config.toml
n_layer = 12
d_model = 1024
activation = "tanh_gelu"
norm = "layernorm"
norm_place = "pre"
positions = "learned+rope"
init_std_up = 0.0154
init_std_down = 0.0
weight_decay = 0.27
warmup_steps = 206
decay_shape = "pow"
batch_tokens = 131072
seq_len = 512
train_tokens = 820400000
dataset = "wikipedia_en"
MLP neurons of a small language model. Each row is named by its layer, matrix (up: input weights; down: output weights) and neuron, and shows model dimensions 32-223. Each number is 128 + 24 x the weight over its row's rms, rounded and kept within 0 to 255. Numbers have three digits each.
After each neuron's rows, "raises" lists the tokens whose logits its output raises most directly, leaving later layers aside.

L3.up1078:121104128079160136149098148116097147120098173123084125115114146095079141128112189138122134152151142142155111129099122115118106122091079115111138118155158127143106157161121126083123120101097130146127111149137117085070124122164157124180122109155148138099145116110081128162119129152145124170161135127090098166152128095154164108147162105146122147111144086089106107125137101165171125092174146152131142111121119098111177159140187114155080195135124132106087156105134122141114128079122134105156104138117143069123119088116159124166181117116179124129153123126158114114124133136156175082
L3.down1078:130108155143147098153106174118140141127149120124122143133143137127111149102117131131132122120113177129137093160109137153121135174123133137109175140089140108151128134173140138116140094135128163090120110135124161102112121190161158139141139163116162075130082115155107141139131102134144130159114093106119099157117134151139127127134150090138130098130132086092145120124117113144132177119108127107142184125156139144116156145104169104142079113125163173113115120114099134164133086107150148109089102116144117120124109133104122152141159068102137115139132138108129146106123105122190156135
raises: "ever", " there are", ", when", " they", " therefore"

L3.up1633:090127082106115130102088125104119093095130156097100146138136147150169095137124134100120133140077120127081114133148145135134084112148107138143137115145162130134109135106127177162145103106140148108117100161087164145126159110141131145117157176139104132098192104134098116128165179128109138144082096131115155134128095151133124151110120141133135115141168117121129119128149138143169090100135136158130088112117082138104142152135149077098122128112153165122140096090103104113134112135123120104114111127111090163122086135109137151093132150142143107139126143168104113144108123158145167139
L3.down1633:087142171117119137149072138138148108097172123108105119140115134154124083144116124090124141112092126161131095096117086091132084138192138135076152123145162119120136197146118152138127118154114137145128119126087112171124127143112123124130151146128152145114138088138097103106156130096081135162139125114146117147138120114148137184103100146128119133137125057162129114150120131113189105120138113188083104129140110130078102152152139130120168141090183125140108101146146093129092074131155123118114090092064089197139094168120112126096126183155184140140130123089058104085125117098110141136
raises: "ae", "a, and", "a |  |", "iment", "ios"

L3.up2075:139133148126125113120109111150101108119112187054129142113168106142159142156107129131126123156136125161122056124130122147183133104093090112126140146125129105143105138108154136143145136106149110102104110122092149159123115139110156130107127160127130165100104161113110118133107094130146125136111143167117088072137141119131123097093115176159112116115148132121127106122099104128129154098157155168126108171146075114123192147115129084129141089127117109137112127109123115138114106118129165130124104117117166151113104090138122085091134155132111137144163106143133124169068144150139091149
L3.down2075:142120168106088147145100138125131150145125123088125138157191149124142079157149140140128135105128132134150108129111143166150130088153112122118116132121102111135136100115176133145102149121119147159103119115128122083095138116115098129104112177102141159125110137171093114114106111149123081104118152137114131125124139137093141099120190138125150108098119148135120110084077159107159150123092124132119165149134070092116156099161163104115153115125133120126119127155111129123099099148158102135153123131123153097146147096114149104117091140130138158136131095101104135172132116147133180131
raises: "mer", "orph", "por", "ember", "id"

L3.up1779:108126148104144084109147096139135147165082112092097157120120120168109108140158141098073166121126145104158151081132124091128134118135162089136139143128107097140121104159133115115121140150124118135125149123116150121110113120145166126158121170131103136118149116138085141105106134163162128147151139135138141135125110156117143112151115124180120129111065105062134115121089147100190104113171140140111120154105150116123104174138128135100124176090153102122129107118131135132100106122134137126113117113085150131147106166148122132147113103141128111129114124185122112125100115093152147107
L3.down1779:118120171111163093103119167151136130139107124154106090116132123126153112105128138112095151154106182113098140153146118149143112108089120075112139161131114149163169132129098079142094159104126133162129098162115109100114108136135151137123100163081113100146123102080081093101194089126093079124094139182085123088129132113118124159118121143136125144132124101160124136116133108116128146152094123094167101144170136106134096128138122183111066137168134143131146116123132156147140150136151153120138104181145122120100136100123142140161110148088127160099163110131140125125139148120141101160
raises: "an", "i", "ot", "y", "r"

L3.up3496:156135135118124150111128120122088123126132119114113145107134099180126129145120160049110133117114122095123064077139122130092129123131140127118173093183132099115135183132132135139158142086069094116134161153116155144116131110160115143151126116125091147108077129122115095154147156116147129120134192123071139123100112129154137135169099094094139135128123183159126137111162132145118109121115135158119112129118122173160125158114152164129139174135130131123071102077097143107091162170150138109168111141095107163099096142136137118123140120135127136162182158128157157119114144128160138144
L3.down3496:140164153136160123122141122145083086116117127108106099100136138141065150133144122133121121120133191127123116110138125147128094112155120124088126126110097108086162125154137123132107142116099141156134136098121161134093123120149117114134116125143118135100054117122114130121151172090140115141118204150108137088135138112181172132115134161129170142109115116156131150118109147117106158132114167117105164139096128138138147151133110153117114133142140130102120120103100139105166146151130166110151116104122155162155113127111156135128158096117153149082109088134176146126120113106132118145
raises: "r", "ells", "orm", "ack", "olf"

L3.up354:133137111146114108154138146136077140150151126182134167089118156141115128127106125096060151140113120170145113127088155145133106097130172145140159133126117145128129143144165132159163098130047119147118192131120129135109137106122132136120145135131174171137107136142118101107097155087165126158128129101096094120151192154098179142162086087102096134152117089137072135117116150160164125162155112166127111129071134139145165094132162147128150145143167141128119081142154099128118108140120118127149118084098131105127110103119164140104100103189061116123147149123124129143095165141146158115
L3.down354:147105136146138102116119124094180150138165155114153130090107148129132148166087089113127127133153142078078114128139102123134109168165131099154158155139107133124121106151183160137136099122082106119114172140140165094145201108091132128168154132124169144148133114165131119147108081090150123146155150128135096122131126101141113110148147122095119105135113094129091133143089129105135139132144135149126139103088133125117119110112136133208152158116127147143100069121139109140152150150127143150121117121111122129124119145104139150121135115105122126148112131063107152135134136132135150129
raises: " language.", "les.", " time.", "ets.", " country."

L3.up2999:146109133113123113137088099124090141166085110119112106143137113153103098121112108126145144121110121168119143132118092122137122100147157096134149128079118118136128102119129137133121133155134142156155131133096165093114115132130135088110148130127136131094119125169115127133106131065124134172124154156130139139132132152088128182100135083123046108159148170147121182134093120170124100144164130165113119126138156124092126164187118159110126122130119181183139075108137111169077114117152120124110123122072152119102134116088107113144126108114135112084177138173149136097077142108141173151
L3.down2999:124124124128143177124122124152118111141168098118115140175149083112118131143124079130125125148140114110140151099113128118146091138159095129100122091137159138129140122101067141166104117138118061124060095159099086166159137153090155165147132108155145157104144131156149114121135097168150106124138098119109088177125102121134114094154108122145122093122109165100113118107157186100138122135155144126128132163123122134135132129169103153083129096140153127128112121145113126103179124216146113142156104123123129141139132164121127068110085107134106161172108108118156104100111144087093103128
raises: " of ", " of f", " of", ": ", " of c"

L3.up2294:135103124122101149107145126129125096152073124113127109114148137098120154148129140123110165111133078159169123151106131130124117130118078164127154092107156133118094117123165127134153110087112109112104146140104128152145145158160104126168146177090162140113140177133118160133079179116121146142144137154107113122103148162133130150117110149112121120117150145097130107091126176164159153099141097158102113139144140098151124099133159115134098138136129109147119115100133127161124117091131091101128090091151119126152114125114174147113115131170097094179141147114138079163128148141157093141
L3.down2294:096064091150087131112143087156165116108120117119143110127164127135133167086152121102144111122138092163146135149097103113181158135106133122120116131127158122176129164124102127123134145123135080095145078144151156111139140137156096153153104145099141115184103128117103107098129175127141122105139151167119104120118126074140112105136147123123120153097132108161143113061142184142110180124135104113130149169147120085132158122147133134172116127158175147113141139077164106170123174094142157095095091119164100124108132120117166165130170143134124149101155109116146119141111163133163113183
raises: "wo", "echn", "y", "able", "yp"

L3.up127:136139156095116133159088103081119136128113160108158198136121156121144112117124122124127113173121159156153115152113140124149124084127112130121130122116144141115133145072101127137102116135105123117162138146165132154113119107126141154153156158117088134166112116131111121100119144154145109147145137120112131080131158147105114154131133107102123159105130161095139144126155123155143109140126145126146145140150132092155132168143124121108166121161115114130171133127201134129102122091113169115106144102134126153102092125128157117147153144162105129125143169140086154135146144124125115106
L3.down127:107124151115106087151117102129144144105161130096133149134154125132156160109131137101111111149117129175121125167137083157063161123164102063111123140114116164125179091117172129136114119165124116153119105130125126121145136128101105103125112111090126099069120112143118145082147126158063169160104127123164134123131094155120105106153165128176108135092122133131134104110141141142099121119071177134119117111162092132136144082183117151131102154147109107122143132091118107125099157144136106139175118139057136149123151149146158110128105126148125076141160149154137098122127122096158105160
raises: " off the", " from the ", " under the", " around", " from the"

L3.up2645:109137132128136127079140109138130116169171124160091114115156126144132135139140162126156126168127121128118101157134126123121092117141149173115163153115163143110116176126120182123184101112144144143107138110127126150125134111153098122140137122110108138116126145086132138105131104107137122148172130147153125159152180171111126124146125179143133117147120091137121168118115076111126129141136160140125128132127142111147119119097161115136110133128147145115119122107107134175094122142167088090141144137105120119096116159127126111127117187123091119139183138156155127150075176118121131099
L3.down2645:095095143116152147095127147122153153098125141126090095113085153149189138134087136113082107112121132099139156164163105118145105135155101128137106127154150084156120130099117149095115099089138130102146157101143115164151124167097110141146139139155109085149086132093131130183129128134174132138097140172137114124170108119116168146098117130137145147118112104141123098159155110143147135143139103102174076083128145097153096112114126119147107125151141113110133104149160136129176152111135132148124145134128105118131109118129132187150154138137147137108169147182127137160138119163100141102
raises: " to her", " to his", " to their", " to S", " bond"